Part of a small language model's weights: vocabulary 512.
MLP neurons of a small language model. Each row is named by its layer, matrix (down: output weights) and neuron, and shows model dimensions 128-255. Each number is 128 + 32 x the weight over its row's rms, rounded and kept within 0 to 255. Numbers have three digits each.
A block is one neuron, or neurons of one layer that tend to fire together. After each block is what it responds to, as a language model described it from the Wikipedia text at the highest values.

L5.down76:098129125030140119110147134099131104148107145105105107136134132124187154101142145165094122118148188104114159155214191119108063133177168095136123141112105098199146120190150213145107110160105125139103085122062136133172198120135154128129125168087090093140171127144148097171127102144111190140192211089161153102163124152135147125164099122073121159141126085140142105154161143137124189067109
L5.down85:136127111136157070188142082158153095103184166122128143137176135078044117197104110154110178198180147163120118123195131106116129094048130155131166184165111109099107171173153115195143142076162104118206075122136134153121177083161095177135170092143118156117120111151062120160226151120158134141117154144148144081094169169108126086155115116122090176088164146177112109131075201144176117105123
L5.down225:162112149104081144147125115117181096079136118121146100129086092103120169163231118143148108098126166089164155146126093115144157136130151158137121106102155124175103100145132129145131137095099113108119105158103145171112099103079115101111171113081209105139172121141108118125156088188092137108128142129060163104122184109121078089112131135156173178179140148118071194180119188159111130139124
L5.down246:135071053157157084048145107124191126129113114142113154196133099162039090110136144101133061206119153199136069157188156089110124169108125129181165089124165053150135120110087151149139155097101132139111146083146125141165151140136073139180096114136072085138110115167136155151143099169092119122132130132097131096082156140067141068140155093125109100111119145151170102071179110164118097146127
L5.down480:147090130122164082136195150144089127131145116131180134142138123118082143071165135075105072212122161135078166160085140145100121107106137130178056149078101117126049084123067092118147178031080185068181127153118114090092172164107138116153124132150156176128130084086112154134078114092154175147167171166094138206149112162085143128116157137126128101100176149073137155179110114138089147091133
L5.down711:109145130218096104169104111152145132147100065151156147106102119093147074132105108167158125113119126159124073154095168131145112141116122141144126138196154113108145196133148112136082201077103133166152151080124147087108129121108177156132170170144057167162151118127111125142156050161149100109148115108180054109088155109070079152131174122130123175128196141129163175181157172174146147204155
L5.down723:154142135170146158119090096138146155170089137196174147120127133190146127080185142143107137132079097134121148146106135116188120112136119137154178147089154146129200144127190125123109123153150154195139157183136158110079109129178151078119111117085097097234074150116095179078142132108190125139111171125172105128095116141128133077114114062109141116151123119086098157113090195071160142132112
L5.down867:148102130156119123171151118088171172161137089119113136096177128174139137142098076142149109098079147153158197134179073126154136159142107123100050147122111146089175154101139156109149110156043125080129182111106164145158082155085166136127114079137069141091140138082116118157129128171093076114149068165174156081135128135155136154168129081096014125132122120150115148143149089166153142227149
Word-initial letter S. A lone "S" or "s" starting a longer word split into pieces, such as s|outhern, S|enate, s|ame, mostly after "the" or a preposition.

L9.down231:144155138161096129117132166098112083071117076134157147081112112137136115143156125138140187129140091113119173124181122140137091172155152126152156135194150072135066163104139100157087146153128138157174132102145120137112081148148098160110124134117155173100143093120115042091121139149137135092116142112160102112116129151089161179111179153142031144110146153181150161109112211136147123091166
Split-off capital initials. Lone capital-letter tokens (mostly S, also E, A) opening names split into pieces, e.g. S|outh, S|eptember, A|ttila, plus line breaks ending list items.

L7.down222:172124082163161094049112153130134146141144117161067113138108063104174145113109148139186147112053140155175152139139119102160126108149126152121099148129247152114161108092137153102054112124143112138087162136082133142119108192141122130154098130161107144065049135118132109135175202111112153129107218169088132119152108131062117079137180157119197090116175098123108137141139173099108115145130
L7.down358:107110132141166115134114132106127070162152153141052093102121122118123145149145113144164140174157115114125104125114107060114131049143085106149149168131158116110136156128152120171109140118153134111117141157125135154116144133139093140097151120116123124125125124130099095173122154180173145119113102194076100131118191191156144157205122087135164100103106109120104239130097138111090134120121
L7.down481:162056048126096097079123019144136145163088119113118097122171102161119131108180209131162127157092129144137118137106089108122172115140126158115146155169161154138110164085160127136089168115151173099140135114149146167182091140135119104126136164084112127066088057085129178126158119159108080173143137110117139142121116116157114169092109100115106103080150149136114114136145116166158099119127
L7.down491:108104138110143127177161135083102098055128087176151171148080045078122171080109146165110064157159127099104113143105151088144117152147122091194133123094116128100132193156136171125158097127118161173071175129163131095127115095059142107136150101128094107097113109197115159116087193100118165149066092092113125144101098089116172110151080131134112166185096126211137131153130081122128132104125
L7.down648:143130124121144146105148110114155153060097167183107116142161126091105153088142145151093104104161173110121177143156064150078170071152120090107115178083129140100078201142153094186135171123115135087157109092157089186114090165143081131130136100095135145075101170134128134128084123163095140120107129129111141111104111180158190164082080169140162085175153079101139113130143133122068137136184
L7.down653:145100156168127180092135103114159114109123162122165188172126129132113125128088167156196127095123178127119107136136161129149095134097122102120165139170172146105098188104160097134132104151082096132104101182143089193134147097137124081121040159097126085145147138214160114127154158139098174127097118074074118136079100097090125114105127172082128113125156102121149132109163122150052147089132
L7.down817:106132096130202138129132097148100104174147177157126154168165071128139116142099123201191168143131118104148152110086091154132145092094117128153135127112173152095132126179136098089094145097113084081183155136117103195154111116117113181117112083084125074103156160079110193084130120079112158096109092090139062141191119093083152091183160099198101090152143158202152140117058129119124192093030
L7.down850:163058119110135103129178137161173124119147145133084135088145141093170143186160134155126093161147113141170109150163134128128108136133097145143065141154113085128094111105159127119113105142142088096111179152183102116114090117140137149118121099053114184141127116144133081095135137138103151126142101097141118187172142073160137109131149181135152143129124119176140201119154077125168124094137
Mid-sentence commas. Commas inside running prose that split clauses or list items, often after a noun phrase, as in "intense, with" or "exile, revolt".

L5.down26:113109089135175093089167153105152137238113100184158105112068060158157148099131183131159102102118155169181083117062162061141083111101187149062072087134088098099122117132117155172131159144147095125109112161105120113101103136150085121133160131067072167143159136088114151177123083157211145095148134164123165136125129093120153111102114125091165157094123129133157100128169121136152107079095
L5.down41:153102099130138117144113127062187140121084109134116165132119108157106158164096106104071108117122176059121140179147166139123090133158163104062078159116138197176131137116047156130120116193138092073108119108114107104110131096127149093162138150109168182151118184125146130156149101103119088104163110117138097126101082190168156153184130153114174109172105099161155095099116105094127137143156
L5.down267:153079110151112085098121126117140108161138160107187126125135163133158164178100131173071104125206132105141174065113178109072123135129217113165116115146131129082131088083133109101110107100192110146153112119117188130092128125185129101082145093148096151201157170144164103146081129138125107175142106164147115130135093114134138120189131156141113132151133158112135131166110142138157130110115
L5.down328:144122124099138062086147115125112198143113109041157136084146151122149056154136071075100157159132146139131103141107126181112112105100181153140145091129106135124138139166155118139126092085129075177169161165143111153143170150107139112151168121163173129160212097145100122159201110146100157109101097101130183122114161108138096103126150167168126078148058111084114093191132142152130093122149
L5.down478:130168106150133141090119150082138138084101138107164170125098127138120108176153099120132189101104112101073162105120140163141122125195156107099125099110106126140101206079153187157179164148139154157068198166154170119129105112094136093150125134102090139079111156124089121128105136083126148179092092151086114080084117143078133192207203155111115172136137143119167140125112065128167103116093
L5.down729:130000124100156141118185165132138161180113176116152147095069086131110106106109163073144179150156129156135143144122174145149060098104112085092140112130150107158113107117136110118153112096183091066103149167159057115143114102109148119148158101115124129141150144075183085147155064136136165181139136116159132127068092049121157111130158117143140171136147088101108180144084105135176111161162
L5.down959:119129169085129162122193097162090157151143129153139141129099160136169124145073093137156076075137178079152155137075131106097146156073120137054137071082137182054160080105125078139095125096114110111155106172158123174126133146078128116148070152132154190126137117099117184120132113098117076170137154162208112170137102133182079131125103105150166097103121143171109115041138115122192092172153
L5.down1020:178212132097087106096105121169119136142058079129137148109141112196170099139145174110124169090082142171176162098158057138174093152180069063153091145109124087049110145169174191136125126115096127182127131150147134115166157134099140103133128102117162127126127077106145133118104154131082163073152137095159044167144115175158146082157102142178153097136123166107102187147143138165144130178134
Table header row endings. Line breaks closing wiki table header or separator rows (|---|---|, %± |) before the first data row, such as election-results and census tables; more weakly, mid-word pieces like Slov-en-ia, Sw-ed-ish, or-ig-inal.

L9.down32:147158133073114106119069020186076151150167047097165169104155100148112082095165150186133125163119182124130076164108141141137131077122104132150154074061169153063129121127094121089089093113177091140098110172121093125186098121163151105198121103176142101128123134067139114150147150158153113190113092160153076119139171161076188150171157147128087143145116130121097119147158135114111133166144
Mid-word fragment tokens. Word-piece tokens that split a word or open one, like th in this, an, z in size, s in details, and }, in Wikipedia geography, infobox and table text.

L7.down38:118074162131090142139118107122126125121125141135161153157101095111191194103147223082152144116120131196083140116104172149118037117117164055100115149126099091118121172116152156174156071104074171164166120146156101174138086099137117155106058175172094167158114138118071104095124141148204130151091132122114139175138160129120147124147142107068088196193147118184149115123146167172133142125091
L7.down616:105060123144113117134139160115089104130102068133171154128126077162139117136100097137137138060176152122098126119099095146153127134171097109096106131159127115163086108133130151167160120181213150123126109122146154172132161075086079089199150179174128168082130168157129158102142106084153143154165078113125160092146145108137130117176163155122122116096132083145109111060101138148117186137109
L7.down619:124077141093122152144148214138140100157129103154108163095100102198132184109147132105133151120150161123072096149085188114152149132129115117139150111106145164129132097137145102106074160113116104130108126100130108126078121138071102123161136157168162099105241161157131098117173125106123217133105116191111104089164063109093102115101155122163183133119124136106169089110120120067080153139098
L7.down784:091095120108109136110174092140069071131136093138102109113114147091150089144129117126131062141095163164150127126103126152147107155076168174158132123135141124160137121099188112147120110118114121132124138132097115091168168113168126101155195118092161162101095045149188056090123149130137058162155098150139130152106168134222126149119084196189128113150113110098166111101114113124169155133123
L7.down801:124138123108083150112075116134163115172110063172098103123170103142190162099139176108126136110141119124177153161114124154076125088160152141116101131118121126138075129125120098153111081129137144078168137152105097170156127143104134203125139168075131075156112093125112120188136158147155122122072141094155098142083113175181201101049071126129168126114158128163077132116085124100086123112136
L7.down816:142168068081159122113109138114124182134138115135019144142189077161120123099132081169128127113112130129142116121074098110143131160156100113088138132122129146156126125141112075087160099163126136149141186162159163125172168156100105135144134156099139108069144207099147189098103122163146164160177172191130130155086136148141133134183049136127128079161188120082118060122162085108123114166118
L7.down906:188123125119093142167174144150129100127107111161163093104086120089173153009154096173092157148115178220145157055150160151075109157127083102084180109145136113110120158177142141146148121149100145093095118083135059145135107155153184098111157171136184128126092157096115189101137149121135061134131125139103159150147158150166167174095182162152122108149126170113104102060210120157086106091160
L7.down926:141115136118094140111152144134150174108128118132130116130136121071102142105185208111207159163139118095137095185096126156100121165153170114134129155102128219133111111158129095102090121075127151117176094183158144076103087163154134102132087122157127071093186142135079149107189113181142102139114127117156098166134134123167188093085161132089189129121128043095128095127090179172176146101103
Structured field and column headers. Word pieces in table column headers, infobox field labels and section headings, like Location, Result, Postal code, Career history.

L9.down151:125091113179160124064116183153193151124161137128126162105114116099201132151125219078137144146151151112159133097129130115111102111104090139098138124148164136184132110124091127125118089103157088163072211141083140149095121137171124102123111097057088157090106165156139119152149161080134139134084149194073133160091147126099150131112167129123165089113118117122143136130164141165118107123131
Commas after noun phrases. Commas that follow a noun phrase and begin an appositive, a list or a clause, as in "The film, released" and "Topside Press, an".

L5.down92:124130118097092120141095110091164173065086095127177110106086149144152102052168149065139131123075130170174130155133111132118139160110149113162101170081118085137098125083147071200168171144207137136150151136102146130096111130108122118145107116146107162124093107069120137199113135113126061117150204096092146128144088097186166159122097135175161131125159139108131083208155131139093164103129
L5.down297:036156085107092178124095125162170082121137109083175141177108120099138194098105076096113133121140150146127197128095108070185124203094121123127104108129129117106097154138106098198186117163154206136140106096118140158108179124122104081120135079086146154143167098062139134165143142119154146100105120111097059146109127152098111157118136144097148092092132150124097143135138169098156105158146
L5.down396:124161116144140119147153067142151157080071140129109143107140115145169184192174127105178145149063110152146165119164105077118171208133130132134142121160176178173115103115126138115114117130151112103114179133139135125171129132115131063121099118119092143117122151076120117133084132133124141163065086126119135143189203117093125069172104086154050134145123137112102102173090109098148083142098
L5.down604:157101158139146129098177128096163139097120126146153132120115083115152076102084169128109153071135104110102108118128128111092114146128117158149152202102124136115162167134194103174118125147104130085055113142129190130166137074122127135126089147110095135086104050094125138175172126163101112208160115138105137134176101120149166094074118135130139100083133166181208178144166111124188114090127
L5.down636:148152132142126139124134125117130167094108106139105144081087138087106082146083159102085118138099136107129119149149081101109099111137141151138088195122112178131123124074123176118126125107116145160114112113184164125120133112123104138182118129196172150078094097106124150119134170184172141130149085148125179154114072190155193128065062079114156093143133092121132119113197083100148070141112
L5.down725:143153145125099094126117089124113149168109076125054116129170120144143133133134138144135146048085161041178195128161105096136090104173114093183080095089134088115144086066144155154111122181118171142111167108145155066149138183150134066102113088104139121147109128106118142134155128157203142185196074084130114109155090144102093064116114110091129105102109091148164088137104144165100149162100
L5.down739:146135144194133098122088090080145119117122151088106129082081142167159081086145127133134074153117101143174105089140093070127143168099087065190140145081137125121158141160126096188120126140204123144166155085084130181125122123143131134142113109128123188090078084170109149144149102150123141135161083117135150206124128088161130145186071128121160175126137145103098193115158103139115098133117
L5.down865:126094150095122135153131085100192184094122131106133133102111082143120104092124097091134184111146123140125129129100123169119113111164101137126134076116181101117055152137135076095150148147100156132145124116079141117143103111167119135082098118084095089118112147178129069119128168097119185079102143119064131084075171161126188065149104130113155152150138093161168180118147152093121091164101
End of proper name. Separator or punctuation right after a complete proper name, mostly table cell bars after person, team or place names, as in "David Ferrer |" or "Trinity College,".

L7.down81:158150113167143110065160142111099150149096159070204145145122118140075116105170123102127129131178142172145095146131073115138110124093119126108118150216193101096133128098101145099115085125070143089141091100145116104103076126185169187162132075095130114145130162157119153131145103161068146107158135123154053127115093121159157124134084138133046146121152076174159154144131163152072156092134
L7.down279:098197122198126113132185061097103101132135097114127128099110168159120085115061171155113093121093114104096157109120149137136147097065128142120124135101181104066172156113170135113143130076088108153113132086167115145146065163150115171173118104090191109137117109111108110164104117109148130095162218127119088145105128117090129107143126152161100123130088105152111151133093136089125136145140
L7.down470:123088095093121113143126089153106104078112174139154122165170181187055115145105137170127148163173175140130120146131110181141123083116165083148134137121223104173122151118076131116077172122091090089118106155177113101117098152152081121176109126152088087181120086092092085108156049146101123109174124108159147138169147125050126134161095151135082130095056148091158158166133078181147133125142
L7.down559:145168068167109089140117142147164100104161119113103153193101128170140140172108170073124160143131164106104137079222121087126161140153109152139130058159099153174168119164192205077107133054104109104166090112171083108151184109162120110081160126121131167098099042085196156110130124153143158119116176163143132079077136148086156122114120076143132075158155109111125144172108167089107090113154
L7.down730:117080115128129183113155126130196074140136153144134106114103126106162157197107149156107045118112149111124151102157084102159123106104106128154156135144164157108148197118110139078084148091041127116154085089119127100087137160139071145157148097141131055113158116121138097125144092120159142132124173187140119153089113143160140085134157142084052181137214164180123120117088076172110174120133
L7.down757:133117103148173131162146109166133127123132180120186136170161103083062066161144106107147163182186100182117113162179114110146152092078126146133140186161113146114119215117116147133122134092121127137167091123156117108115136095160119128118175081130104128123115115104096136131207154134140143140144125152162137064094140147127144084084139187182031178108170200172132108121103206137168140134092
L7.down893:146151105140174123106150134109144167113084160140155114148145111092131135120131094164167150159152147131135090072138114181144126108085121134156168119135112154065119139109091129134107050117147116133155089107166159163183134119122093159119123123150111115090095080120144136174100089223132159160152159098136189170100097175066091114147079157137121118133092139166119026140157140118134159115140
L7.down932:158125157141199144155080128142135103124122114101121088128130132209161152076083190106108119142134117140180122138108153148138179147066175131086162122182111102077110118148120104073121138096056117143109155145151139055143120150191138103139180131073096110109107159166126046137126144149118190085095104166149092105115108139105155127137128085134017106137148156111134135123156139131142148133121
Word-initial K/k/s pieces. The first-letter token k, K or s starting a word split into pieces, such as k in "known", K in "Kitty" or "Kalmyk", s in "sounds".